python train.py --positions="learned" --attn_scale=0.125 --tie_embeddings=true --parallel_block=false --init_std_down=0.0 --lr_head=0.00747 --schedule="wsd" --decay_shape="linear" --seq_len=768 --steps=5356
MLP neurons of a small language model. Each row is named by its layer, matrix (up: input weights) and neuron, and shows model dimensions 442-633. Each number is 128 + 32 x the weight over its row's rms, rounded and kept within 0 to 255. Numbers have three digits each.
A block is one neuron, or neurons of one layer that tend to fire together. After each block is what it responds to, as a language model described it from the Wikipedia text at the highest values.

L2.up1549:170090133089077107081138127100143148165061145150089126164156142109103096105119075197156103147104165099059123162152133161143124098054157106128081155199156132105097157085151067073132127142156141079129116211156122097127130176136179042088088106176142167130131159126135158132114146125149110165158098127097159165132128126113130096100150116094138128144161148133100097093062114159167148137143087114112106172110144149125079094144143131152135110130099129096129114127108156126110053133140071125145158178160107105147131147105139090160105135185156141095129123156109118124119111089149169108
Responds to: Short mid-word pieces, mostly the letter e, inside split names, foreign words, URLs and math subscripts, e.g. Alex-e-i, Li K-e-qiang, H_{e-ff}.

L5.up31:133134086119131159159117195119114146139132128162162138155151118127104144078145129119078092164123124121114149139135115129132146150089120111136151164151091128123139139165128063145155162038127125083197124114129140135125136064104171096079155135134074139134100180114136127082105134086143069167113040123118142156103128158109118126174128136190197189132111131138110087062079096070129214130157135100147180106185095102089100137112077138154097167132116148114139145151124104114178160078107073089111102088172166138179125109153182142150153108125075144107153163148188144105119074088122151130
L5.up965:141153140158169127131107165163062091105139138124112089166152157103103107133156143180176070113048158164139093119133157110128093124154188089109103089103145134157168143140071167089126149096141171197112098090177091054171193163107140214096175083058161142130110099113114177103215124072125143154101110133102166096137118102180127091110104197142127111149180099195117139101115171093069143085082161111153134129087091105107202119167145098140110177134082108122196184100098138094064104122145089169165148148014128149140073091112151099153162122133123085117090100105142108128122138131119160147
L5.up1228:157128130107125084146170146124087109121114129161119116108061150095158122080079095161166102108117104124109156128180130060143086135107079131142106125163187141089146163176113162083134146124104117111143155111143145111148198139158135130128129105118117130108159145139146099166131150160111101098088094135170147101128130099172106108096115118156109163139155129078118147125106135083155149151130167089109126075127129129131130174118173075116170119114142075153127127101148196174107104086109200155175119137156116120148070091081176142163147149150076128152127070080155141099170147165159158138
L5.up1531:149124120130080173153147149122103109110107148118156126146152146086045091106140114215151164104109143185119085139073126089125132157115073092181157091129092150086115147119097131104135136088175153148128107156146148156121192145137112174098128157108117066173169143122164151120145184117105140157102108149108166107131167147178106127137059128136189134174181120119103134116123150085072160143110151124123166091130171090106153103120133080087092153133135173117107136111127158163051150089119138123170139113156162118143132081219129111147203117105085110124077133141148146060102113066172130054
Responds to: Final sub-word piece that completes a predictable noun, usually ending a phrase, e.g. dis-abilities, Legisl-ature, rel-atives, rank-ings, machin-ery, brig-ade; also whole predictable phrase-final nouns such as Germany, Stars and room.

L2.up1350:140142126136125139198087141157108112122107068148111214093130147143096128115169133164084114166141134100142118174131128189082092117138136204133097190126116188080106170133107184075146092140103141162134131099151193128133069146158121136109044115190113102057126124089142131177144077087169090137092143179140156190105128119117139113102163109108079121150113155095101085123119184111106089137149077115095078102064193129120148198121145102142121089063125143126160121122123131145096162133126106122084200129163090154106135154145094142108140165135087146146141150126075118140154091117121136097
Responds to: Pipe or semicolon separators and numbers partway through rows of sports statistics tables, such as goals columns, curling linescores and team standings.

L2.up406:168157090136163121036121164102120145124136126164100125163119143153091110126164096169089127124166069092164071125090127070110118124088132134061181153130123169106166113125132158065081097146103156163089083152107117154107098168131149188076202181168174158149125126150155103151149178118123113137131167144104174083168086154178146182127122104139070097173139096153147134121177099084077153101123101123127140100158107116101090190119164139124155095066171078115113158146115141137136141197161133119083142188136157092152179142140105120179137171112083115097086127138135142112142107200120142131
Responds to: The second piece of a set phrase or split word, such as "At one time", "Afterward", "Overall", "was once", "not immediately", plus name fragments like "Hashemi".

L5.up54:132118163145061101066122044133103156123174147122126092131179126090126089172203122128155173137205121103164138137131118130119105167096158158119092096129132117138131157102165092153148148172103104098091137148141099058151174076180165146185113154093152070143113179143126100116071143092138148135129087115166146186124159166163147152146090094143151094149124120091106147163170154167181154136166114135201135095189127146114149115092076174130121118097146129175183114131112129085127155170120133112105106144145108156093114127130174154091101139131122176143158118205127095067119076141067146191
L5.up1021:085158113120126171160123091149113122173105064105171090066138165114146077175129176119104147162123182156086155144154139111095191138188124107143103125144139136099150155131140100083170151156157089028115117168129118148168124097089145139063139151099116091122118210188080112149078139117167143130213132148103099139190161186118090101131075161123146132198143138176121148136141128141126115145069098136149145148098100129144114152107099137140107099171167102108132137108081135122101068087128074116144162154101054150118135110152148163127104128085069092135143098132124118112077120127088136169
L5.up1397:093122121152085125136128145150160120138082074109086127102144203115149145163149143131163126144119145103074147134134120158189137161120160163196096107155092118095147105129153104146113137156151097138173057159164136116098100086050078146075140100098103130175134104055121113098178152187132135136156164121102150089167101185136120152131124188111118109146142114146076095156169168134099116096138129168133112117106207183136072117158145119114152083102167113077092134159132104163104152139139090105145206113112131099179123073127196147163123204087118153080092106176164119150118128151112127136
L5.up1950:094126077136117092144100122096121086180124101171126172144151135147131154184133120126106121135079073141100186143154134129119142126152130151124163126127142096047175135165145139133187074082122097124143080134087140073100132177103164166128154162220170103058123072112143189144189133047153132120122075157220079188161147103178113191204173091207092109170169104131104117102066120136122096054096098110107105113130162133078110140088111182106108091130110127097150093141122098135137152131163132135033164110095084111087139137133151093185100153139102162131157113145137149129202165065162125115
Responds to: Separators and digits in sports statistics tables, mostly " | " or "; " right after a 0 (e.g. 1 | 0 | 0, 27; 4; 0; 0), plus scattered mid-word pieces.

L2.up1727:171133176161140111173074154119095109089160094174132087151126099083095086122158083173116076134084166133095163092073084092102112119130099099082063153127067088199087129209155122134083098145100138090083161148143124127086144108135175142074132147161179109095126094130096097083135119135163121133076149129125155057103148135135118107168098138195120149199147083165119184135131136155073155148096176149119098137114048139105128068115125131116186169086062124125139095151136181089079148134110164182121117136123067094103154086074129191139153094202133157200145121116087093100108127101095137113
Responds to: First token or word fragment opening a new item after a comma, pipe or line break in credits, tables and headings, e.g. "un", "arrang", "As".

L11.up757:203143156141115140112206112088058092175109137135161144157114170097152088136155128118121210118157116149156138106106170064197151092107156201101147142171141146115149127149154137068146103094100206125142056170153118116096208182142136113103125141143083129122146159173127151130143094142139105102098125032139098095112108129084120115113123131103163126112105151080152062117145145155107069124120114147177108093118141129135090110177086137110187145094108104170085142145096122105113115138110188122111106139133146079173081172121133112185123126064160114117118128158120173130107064159088154104
L11.up1624:137119156116094111115157170136094100132152092137194165156141071131089109155103086110194125126173138125190142073159110077149088116156149139146113138100140145138126120064104154103181085103122122158129093044122154108123128098145129142135160169109100112152135072142146073149134152161196153173140170077074115119140153124159122125120139104160172078130108102158129125065071104114153079122144143135192139170126155172152107136102145092179111135128134159116135169049126100136144122190178142089093144120163200123151145146150128093101139161099149143154112146212127133105117100140116140122
L11.up1975:130165090130128109123109086126137160150158129156193139153099137170117145112154170125102140139184155151153169126156152116180111128149098102156116159094152140139159153140113086134098117126085151134138086156145153070149184130096178073127194131111067143146130080116170169126134148084199111141122128137073165145086131068066094056064132134155132121098101106121136139125129123144135160155196137134141126121166124140176091101121075096113168135091083106019119153129073073138075121093137162077149137149148147162074072171075172109136120234102122109062124165088055121122144156064143163138
L11.up2104:187157102093139108160127187098148168104151143197128164059136089124168079134138120121186094094113119159129141096110113154148149145153138152158095180103147083154127144134132128085072162131146091190149195127083096111100139096132121132097107166103053124104080120064090120105137109120194174222120137153115089156127135148130133131142086095151082136122155116102110151123139170112041113127132036138123164120117177165163030113150149110164119107133056152171131084136111100120064051128110183146086167189107137142130043107174194126148065141059158120139083121139114098130186129167127204166
Responds to: Separators and first pieces of instrument or role names after a musician's name in personnel lists, such as – trumpet, : bass, r(hythm).

L5.up851:140121077159100171155149176166141136095095152112154122173099115130113114091088142149097134113146179131114170063161103069182145136109098097137137089160110093230147140120153131133144179132110156195115097130058125118090178134073149086061125156142120114135142169107127103111119127116108080141145089167149076128123138131097151133156155120111155088203117181099131142113140063104087093119162120117062136150119055130149064138153072140148152078125155061138103162163111146179116106101139102131147137101130139123165108124141187106116164138088152156126146128071140123116071121095146108077
L5.up893:171095109162146135143125163118106155154154140096106093108111092130121121083123131160190106124086108143081180167142087153095113093128182093133108113099143104149155160073161118083154113189169131134146117105147140120178147078095152139098113132071110115124111138093128166182195165108167158117061140133115142098176160126184130147098149116069095090087164157120115135126112125109055109168186179113074145175180117091194105114106093150156120073141116127130163169135049146129076158129141060081143114158142154128128126145128074125058132175129118055116105131110142127145072144075101118110
L5.up1870:113072072116135102099159095113142085153153130090129121159104167127177127126126133138109108126136082098164100136175145162135159100084072144174106136120144122136136135162114094118139145161151133166174126129100191140093069107059139160122123128145140087068176169116113137112147109172149131057132087157150146128058166151138117114139118057153147108112103212129135066188099096132155182115129152142096149164172098126162114132142153124073151148158103143138178155139139097138129071152095099126140177215111107180117118124101087135108148151202087136106131093138161167142137165131130092098
L5.up2475:186139073154101150116090102176160156121113153123080144108079100149146142139046113204133177116081149105137096135100161140102130164172106131143129134124098136104118164104096165100147144088135203121099092092131115105099103063109069102101164084195149169145065121075119136123055130114152104102103147111141134146125143149119176128085038103130089208148108139126072113129137116098144141123143173130106090111134104084117119078126122074127161134163145120134154162126075141150150149125180107113081151176106106112156141154118103131149146141118198198140178162173181179148103116116155127097
Responds to: Short first or second word pieces, usually ending in e, inside names and foreign words, e.g. Se(kona), Ye, G-e-(org), D-e-(utschen), De(hua).

L11.up330:160119163133175143160179110164163074157134076146153088104115141211099134085079106075100125068083128114141141181145109114134128169196142164127152128148112155058156146177146094115165149073094175104090142103168090093151157133085106127140146154171093157141110135123113115074096140170060150052137055142125144116142134137146106177141081098132170112145131080081174135144131123165089104132103180157139117096108142153118093144107135107172129085111140099140101150018185136110112133136042169125125130112164050127132152115170110115129098100082132114092138120167125098133089137087103160139
L11.up2061:144113158143162106140172173083136146083143096145103073095105122124064129125124070184089103121157133095075157165162095126143139154103140113114141126110095114129158123162149145134160100114148158132082121149113130113130065088111113153168153151124158100145143127106105174155140145134143144120167136168122163117129115110068078127170174137112162111183152159092127177098103116129118139169156118108146126192193126110145123140135138121154118158137168086186090084105133115081147134107139110140139157111102127131167056137125179143191151122079120120130145118113144121169105081120156171061
L11.up2202:173111120054080120143139086101134171095105155137105170130166148166102104156111115153130111083124133075147085112093148124127122143097148109101146090125187131192088131142089139161171134143150157174140083091109101121082107144181130130138058118132151146094138114069118132195105100181126128127209167117131137047098107090134113141158103126095094129081147113134189099127072116130105129135133109126145174159099154085186092113174122143095150081170150115096095124128108152134109077125149130123143103204175147136133112146133107128189161118151119112119170084178076142151158149140119142118
L11.up2237:161189101154125106112167135140173094128073191145140147118142144072111156105193110116090125144138101063142193146137089169079143117133145119128148135127168133094128102119145119161102169144117182140117103109161181133149154080162068145110091157155093120178121174069114110131080149137159133131153183206161123112113113146131077102095113095069116165122114162074190118180070107180131138113133034148069174079160142105141107085183160118158110147162164083172154180156085125089137059135166074098125114208128145160120128137156094123123076113075104135083115120148150137067092132080098112128
Responds to: Short opening fragments of rare, split words, mostly names, such as Le in Leipzig, Ge in Geertz, Ne in Nehantic, e in eigenvalues.

L5.up156:143142095120100132054106076077202131146104119101131068191096140133103150177082159123135109123064095213166130127063073132134186131121154093166136153152122111117095097095141121110165201107125148126112173122127167142095150107150112130117136136130153170162134177072149133110109134154112122201150139099143143085102146185104110128140106117184120110122119175106107145098154156119143182177182088107132087114132150098170087126163147111148170156088165176105146121127097103065126112137171080084113123123115145119156051100150091124125103093110085124132156131110077165152158121135183166126
L5.up1878:119128094126127122102191144124122133118146111127176180093098160111165088108128193197132142090142113107178104084122077088143150171195148178107187128169164125114112076103118117193162129115120124125148106139109162152080099157118184119121140171120077156088139156156120133079098110133141157167159068136119101155108177168170086082072055132156175120115131130153160053148096128154126125143132053089151117130105121138100072133192138098062099143120112086120114115140162117135095142140159203115096117116175104117158147082099136158169134129128159098161150076186070105131163161088109085142
L5.up1912:046176169143187123085054100106163141115075172168155146135110164162091165124116140119066148120102149109188149128136096138194143121096171123124081172159124110166159167072132209142161120160142134041083141088100104101171177114109065152121132114112112139103106176195160148118178063114103124122029146083075145151145114098103149139115166140125185120111031168148158159113119097115193167095125093150115134186132125129101094132116082112108134119130200110122084083140121134139105148112158136079135119065156151073147122092089079159156138165167146147090108130146185180138100117067104151074
L5.up2101:182124112208162047176136112191091091163131170171102120149142137104122116148112161152105114131133137095136144076175095162148205112114139174141095138121161115103118082078161141152163102103166094148079102127155162113111140137127126081161105094088087103084119131112185112098131097086144130167135136168128095072151128130093195110120115182139122131122136184126114084130140073095105066169111088129134186052112156153106152124088136098115104184058088123132142204080072155077066013120110085094108059158118157113092119121120070172145071128135129101116078118171037201117133200151175119116
Responds to: Prepositions and separators right after a date or time that introduce where something happened, such as at, in, at the, and time colons (2:00).

L11.up735:127133105098129100078199126155152152082107122141138173106160129120103146180090119110087158195115136114167132200116090093189117104113089122141131128146086135126126121126111114153096164094166124053133117122193154156085101115154165099146124123128077133112112126124111119130171142136108148128151199127101130114103164150144110109157090116122148153093132080074093146155109154085169118111151172099095098124187119130191101128132152067117075137082196105126148139092169142107041121142147215142125140088156145116143118124150117172166101126103124133193182127096178113094131203106113169126
L11.up741:148125131146150114156094163111154145106092189147113101097146147072102103138095067176123139195189155184179139155133107161146157128131124140212134113107114136124067153201073120099155162099111167135124153071155131132178136121131094099070147095165124172132154128154210128135146187096121155144159142156103164087160089085097107091154046115114131125108119157144167191161070152072126137124141155161143158117091070079144081149123128158066128128099161110087102183074131125190119167174153169128190137139120114095126096064174098108152134115129049178094105149102152146093141173103132145110
L11.up1564:123166102125129067146150147172145122091150135119183141109146101091120104153172107105109144142124176129117162131173154077142122149101119091163162127094111162130142127183104108131084082125160161177134099070102193105136188121149110128089165143109056084120083140150149135110142229171179022113114128106091100108110071095096089119117158081132137212166153086088138139140172199124136186145159095109128124110192121117173114155162174176084119118098197146120128150128132131148095184117125139138105163098162144128088125172118096157161111131135163159154078130116162067117155161108161169156
L11.up1905:118138181132128079129140125155148167105100095108159148128144124063121113152121148100115182197114132119113093188165138089140125077065090107067062075170089126099111139094098151130124169103145187121131099204162121154111187126108125150101118143127082202110103138180119100121142150142159101068117131123085154080143093159105102111120086148140125120187154124111155086172168172131192206125107157160122119114095136088123172071171094150118051141143117070134194109105184130149112117130126137188129148157102172105109081146129127153137155128122110143172110134061184125098139176101154149093
Responds to: Concrete noun that ends an indefinite noun phrase, often its final word piece, after a or an plus modifiers, e.g. lantern, program, window, pond.

L11.up4:170109103214119133145139171129164112166077146129114110137121089144137111151135129170119078073147084099145100157067072152079195178126134151079153126133165077115138125076159142122141133132118148189137178094109090070084117097174075180117076122134085075141137141156132111113114153172145139072118159111114128101143071108069127085157118089121119105173166143090125129127185128141111147168079121066186119139086124133148152153122080151105096108105159119151060128104124062176092143133089088110097120103123133121101125108115136134120088118111084100147106052123100127182132082142206127092
L11.up380:127160116143172087141110177108121103223084143102079093109136199096110138139168122128142104064156123178152201107120124093127118123107132169095130170141109114113153092145132124143119144122142104123152177130166101097151136081133134125179109152051082084100137105134134164131130182083185099097182167099130107096118147180118140173123129148115078145194113116009160205150158170088100083160130122163185140117086101078123153170088082104126137141152138113129105178147157101105164134177149139081102124131128160131083190124029094160121090109109119198130103109122112123136123103159164107113
L11.up481:126147104157134101172085113090102094143145122168078136088133146098125136184110076096161070157132124136128160134139059145157161134158117105137092216175144047142172128121053119123116099117164141106135062178151141147116143127149095118172135132114160103087066147134160097088090140143129116107167137049150183147123102138156121166135103167092129106116174094097147117098127085146140171127132125116207098149122123164102149109156101069083165138179120070130091082017159100147073168127139135169138100151108190137156141093147103151108152136155122114111118081131135088117124133109107091157
L11.up2039:107088122130162153140129123163124106086199086132099125189167110125143139118167146136111116113129089113195126160130113109075154142131119101143133128128149096095171135118139074135133108115164109171179150172123071119145106111145152120156134132153123131171169085145142097093181187081166102090062165088175145230130101099137141089160127164128079092134089154146119088070092150191130131172142117096134112109156118190114197122145074090121113147152159125116115109148098117140116112161057103079143120139181141127159149075112098105171090105118076075182146170103086109080118155153101078162
Responds to: Separators inside multi-part numbers in tables and lists, mainly time colons and decimal points, e.g. track length 11:45, race time 9:24.48, coordinate 119°54′01″.

L11.up251:110120113181068053100126114097159131142120105153180107112130107082130085112140135093035142125159137136175130167137158120141172160199110134116150132115113114093096145123128102122186146148124094151165083116170211119127121129110069090125082084106111155156099076098152143136162134125149139185131105120176113191129118111137096106133153130145117054124136139074120140131082136167090120119116127135074080137047137200187166142163067156131117130110113159133156101110095104155115163083117180165120120160119084194103110104065151151165075083122116116092131121167136076065111170110144155112
L11.up849:100124103034148124180182134119128087093111170132156169121129157169156142153114137132085103142177130095131131121156156111103092103107092132078144160081171095126084131114074114130087137124119111153115135109146110053133141119182178105121060145102105127143127145096177195196084167133105077108127080117128161132167126086130177113081154121195091208095076124116149165129145150146061128117097135105171163115136119120147096146158120192183105152101148167174092139104137137152133062077105219083081147109167163088125127124173141147133146085094118105116101175094179130161171107189149111116
L11.up1163:093194074127145156097087089073138123153158147146117136140152040138139085170136158144137132176186100091076202163123082145083147151161109134117065108117103130115126160121091137094139138150081060132110128133138169113123184128132117103140125124099166133107098132110097122137112189125175172137159141095136134089103139129085104123151177104150174125112117133117060099199094117155154111131136120112103216168150096120145098134141134178119090090124111111134138087155166086156142203122116112136148147169086166178160085121186088142077137121076093123186081112104118087178118147137130093135
L11.up2048:146119148105190129076190078111150126148091126101184112082043147120135164198182134161106139151146125114130111161135051131108171129095126151172176105154053105091098165125122143094106139178144065157133099113131189134142123104192110085084084182052163178172136111090185126127169151133166077144090153152104149144173105150168115075149152147109153128104128136126134100112116069068097098145121144093141167191146155214121091096099129174194100203134117103140157094142141111182105165113130096179135121172179098129121144170132127130158103103117156108140097155121134125117115137123190147142
Responds to: Cell separators and punctuation between numbers in stats tables and infoboxes, predicting a small digit (often 0) next, e.g. "| 7 |", "/ (", "–".

L5.up1991:141158126138141057072076128143182113075119161137124145190083166139113165112132110120077171173174190180083222167094164119166045110147124156125090182092168107113150124154095149099127135100116099088104126090118129106185145161113102091130145109109124085117114145111142120131080126122134162108118104095106127100121114121093195131183180116172165126060126142150162170163107101107143138104112143153149126129097152123117133137106121135115055117081092164071101173080157099048070167139138120186098172145107117114144173077099127127130105186178122162071106132148164145143097155115134186124
L5.up2144:145104130178138131175096145121022140062120127134066171134120086149137114089176137181163146108098175124142103104124096106101096130138184071127168121121121088155140080079127069149093104141088166121141146109154054164121144090121093133150162170115139116083098142118089120173139108100156129142186197118079110112106163156171103161109146086134172129135141102112132115143154125131088114151118175149161237163107077102191085093168068167105164167123177143092116200080135141183152094095142154155076102128183137113040165127131118060121126132161164165084076116228131083091157146080082186146
L5.up2278:135098201141086103138142119131113134120074025145087120126129131165171139086086078131138120171178153148133136121128133106097113153117117101104148114184126126078089169105109121125179114136131128090110082123123115140087094063093149095146132140125146087140126122124113102194107156110140147079088183111086133136125137122112106151084098106138136106124118122185136149148120177105124137149093136152144076145110104150180115082130087131103103108091087127120111069063100140133152187156118226125084136144192140182129130108125138145100153139096161073163121167115099076090157114137130091083
L5.up2485:194113118135171131095124092085098120134125109213090149164121081135140131131120145155167153118069150156101142132086111116136072133153118156083114131085109094120091153112077120150135141105086175136166085108149057101109135109088194109141143146107087098132139160135172098139182116084175096099088170080106110028160127143080094146110074105094155140148150085126115085155115174044188101139111125115180215134123184102183124066157047116130104053121162094151138094059068127167106149155132194079117129138175151139122129157171138100118151102135108122163121107138107042126139157110110133067
Responds to: Instrument or role words right after a dash or comma in music personnel lists, such as guitars, Bass, drums; weaker on date commas and months.

L2.up2382:130144122130098121133103140132096103126087054140080076147199142128132090140129131114186094098140103139126139132057143083048133150134197076139147137118091112158130122121163127128166113138184112123086134173129065087108177188167171150154151148121147113155135190020198200079090187107153149108127121124098088140121092067080145142169175069156202124145121148149110158116103080103101101153140137093123145169129085103141140108140148119147071126147087120151142132141136089110117151107125147154087126097119090149149157088148095105156148116093167157150101120141065125108112191127105110143
Responds to: Final plural suffix pieces completing a noun split across tokens, such as -ers, -ons, -s, -ings (cartoons, papers, droppings), plus whole plurals like areas and lands.

L11.up288:132127132161126125169089106203131127169142205124077158130088140119081149086144079147141155124089086118088142096169110117100144180065101097160131124163077162151174182190093159114145110089112206162109163109115146092105175124146120112100105111172076127178111140138140147140162110066094116082154105131226133105096155137142110030112088130166100087169155190140190134167115120171121159150146088123112098099130108139146177114118169067087102139090088154135086116137127118154101117123150145192102127148106140136092153098146095130099132107077119072108145158125074187129164139130230183094
L11.up846:145120131158104095136117071152155124161106190053154141075123121140123117156113150101158144065090119144148095118111108105091117191131114088136097145079150125135153141093098124161169108089096107072104106109085185126123101097136070134127077169135135181186143149143181143147138092149146143075154190084145085112125116082173174159082145081096133105100149176145126148186128071136173096134043156125153131122137150091138143132117108116132177074105185118103164165141127138131128124103167107158107185117147107108150099155180119134151167124146143161108094130097126131158113133096077136171
L11.up1207:136147150161100079200111128175127137151132161167127087111129108125143145081107141120069129193171117107131118115189161096106164155108095118119136220098137119200117163151099133136154106131115192159102122211068115135124079133169128179114178135124143089142111191101167149159105141125133109056113116124193092161074166137116108092111174163162164146159185139144174072155171122147139121118080104093171145143129113149097138124132116104113057107150102165065041132167123139132102113118127146177107102163142166164056121125164137131108115120099174140141125154130101160140129176114168167128
L11.up1331:134103128151147125106079132154155130149177107133144081130143163140152198131161153139163173079139089058138074115123083148093164155182136151186115178137140095160066145059133143141097127140119089129103144156142123164133158046144141120148136120162093178090138167061154183143119159103128171106136102107117089156107118161128175068171106087135155102124130179151095115121105147163079219146150133125049127167088071091127129120169068091081122113159182161133165138094122040164098120124106108185079083117133188142095135175165142159135069165168136191189159117078095170068088120131075132074
Responds to: The last token of a fronted introductory phrase right before its comma and main clause, e.g. In other words, However, In 2008, On November 6.

L5.up914:135208095158172155177096177162111180080141144199158137183139153074110125103168132127140078060101117104121121132088090101155163150126145159140100125187159163175074096124192144110108158170141105116122150126111058140155104110136119123139152138141141116107149139138135108119142166178136104131125128106134103159127167097131102156098092145138168089105167152119124142147133186091139114141075108143130117157094110078086076147140121091127158141200108126154120133094114111105185162166102142091135128197143106168141123062092091087118166163096133136090083139156134122089106136113086044103
L5.up1172:094089144202109100100122143123119152152118128132158121123096115058108147143098175117100192132177145152061141135089116104125081135185050085128123136098085071105130106143145171117129160171133114159155090127098094148106063139091102122111133165117112136125187121115151129112147160134106109120136134153172111109115121180113098120087205067072160088086170124084113174140107116066074120119107150176097090164215138136146140175159171083174189146131109161129155152115104108121124123136097100106106179195189136125097130129122080137146132083112120122143125155097165075110101126049159124115
L5.up2293:125126126120076150115109120129125140113183161132187184097105106094161156091156150138082147155168139117128101084127142136110100115152146169156133179157103116102127060125136168106065147099124087117167085127122158127162079104119127179180050131121118090067197128081089164087071087163114128058152064174131171099153143131124114118112085124116165098111128114163087125153090070096152143127089120161132127152130115128139166103058109107107130128150147078132150177153121153112116172128124167127137100186168157096088141140114124181074141180123159204149118202080091140157129166072163102177
L5.up2442:124108128126135155097139144150134135185152135119121159090114162122132197162134123119080125125128157173118129161132117085088127188085111122145083164171140120176120126104146104113170134126093168081120160154132117131098124128112101113111122129133084112083143140123172188102105095090160106159182107126172108144171115091146162111119163166158147107128176121160188143096166227110122128094104156130147090103096130121165138199147189118161096182115102167106085181114072139136123149126088133119150141122210136140165100091112096124151161132119133083132125160170117066091043101209124072137
Responds to: Tokens that open an adverbial or time phrase, often sentence-initially and just before a date or number, e.g. Since 2009, As of January, By 2021, exactly; also word-piece tails of such adverbs (Pract-ically, Log-ically).

L5.up241:167068104119085098076159088125085163171096106112134080054107129118156168128115081122087142167178084136129118121099109125102096089139151119118114105105076145171090153082128091120118147121106113090145091184136160147097104148083119074154118134104088130149114159080162118104130104177160148092161183143088093143178122123080132152056155089097094089161117094130076159126157079105147100182130130088131128108143142159150111157133173119126115138122137123142143161148133139153163105073066142112086091129123167110115116118091142158112073112164175131114081136142142034059080197165128192146
L5.up1337:192130066120117087114173171076099157152128136122093095113136155102124149148135166127137092112162096163100198084184083161097130159142091102116091142158106137162074110172108176185193129137186117097125136107145155173081160098168111070155155137142118086148184140144165120121154168145128071126145158149151150187107117144163115150147202149160179133112125126123105070110130101172082120137158125121144145142151147110133077127130148086182164092092076168124140131059111134056110060115112159135113132212076169154152090181134110134129207097158145096085134186076068106071141126124092163101
L5.up1667:145098145145097178153157114126136159097081113109140158153143146066141147148148091097058068125066130090134162072132165077138146148102130129130086137180154126134141067130133156117085144114086157119092181144098106103110141086098074125123121098181122152102138147116132156125213162101135052089130101210122106126134088119150140112138168131136153107187133197158111087151092105142117137144115106121134133130135196133125112112129149087140163087140174133126220135117070171187140090144119092142135157123143104085145091099107080140133122118108192082046129144139151060106094118160120094119
L5.up1761:115098123112089124115127177124157110111161144173149136143154124068176161118183148122155097180106071183109136131164184049046091117140138121105129116185135112110114119078115175137186178103143173164138120204108147162142156117112093156089058188081130123132193122101096115120181142081140098123113095172107154100144132184108146083107116153174167101157073140144032131117171092122126157152120075156108127103139158100156087152123114114106053129122159146183138130139100147167136094078112139149118105119138113136101080133122116146095094112183130139117092111086147099126145187119109112180
Responds to: Word pieces that continue a word begun by a prefix, as in misunder-st-ood, under-c-over, un-t-idy, well-p-reserved; also the second word of fixed phrases such as in other words, by contrast, in turn.

L2.up862:134169177154108129095111121091125111153161143144018156090137060147109098134126155157113118126124127165132130109145092050097125128133148157138152116101074147091120082125111097106110142097118111099149129194158104137141137162148112106127155075130095115113156149107109158099144105107048157126140094156188143099156169144107165185129146129151123114150152169155134153145169108102096119147129112158147115135159155146101104124080133103139206104084179137116148147070120173124081076037102131118104068144128117157049113109127069117093191151114155124144123113079121066065169157127124129127
Responds to: First word of a new sentence or paragraph that opens an introductory phrase, such as In, On, By, Upon, or split-word continuations (Ar-ound, L-ater).

L2.up1560:103117100159128115136166146100151094153117108101131114099070151116054178141083145112117134166145108158163110136084077091126153077095120148106071166101188146103117140140098139098142158121100143128168116150080085106099146109164150130170135143117111131182134109148112100130154132163108172133089056156126087106140097118161154187141149110101094159163161171100146165078159103092125156081092123150110076137157161222142083190085165096093122087173119180135113103164139136124154196128136064109094073113100107184112081104099114117087143159099161146094124099122115086121138157141084109174
Responds to: Prepositions like at, in, by, from right after a verb (played, took place, based, powered), introducing a named venue, place or agent: "at Ross–Ade Stadium", "powered by".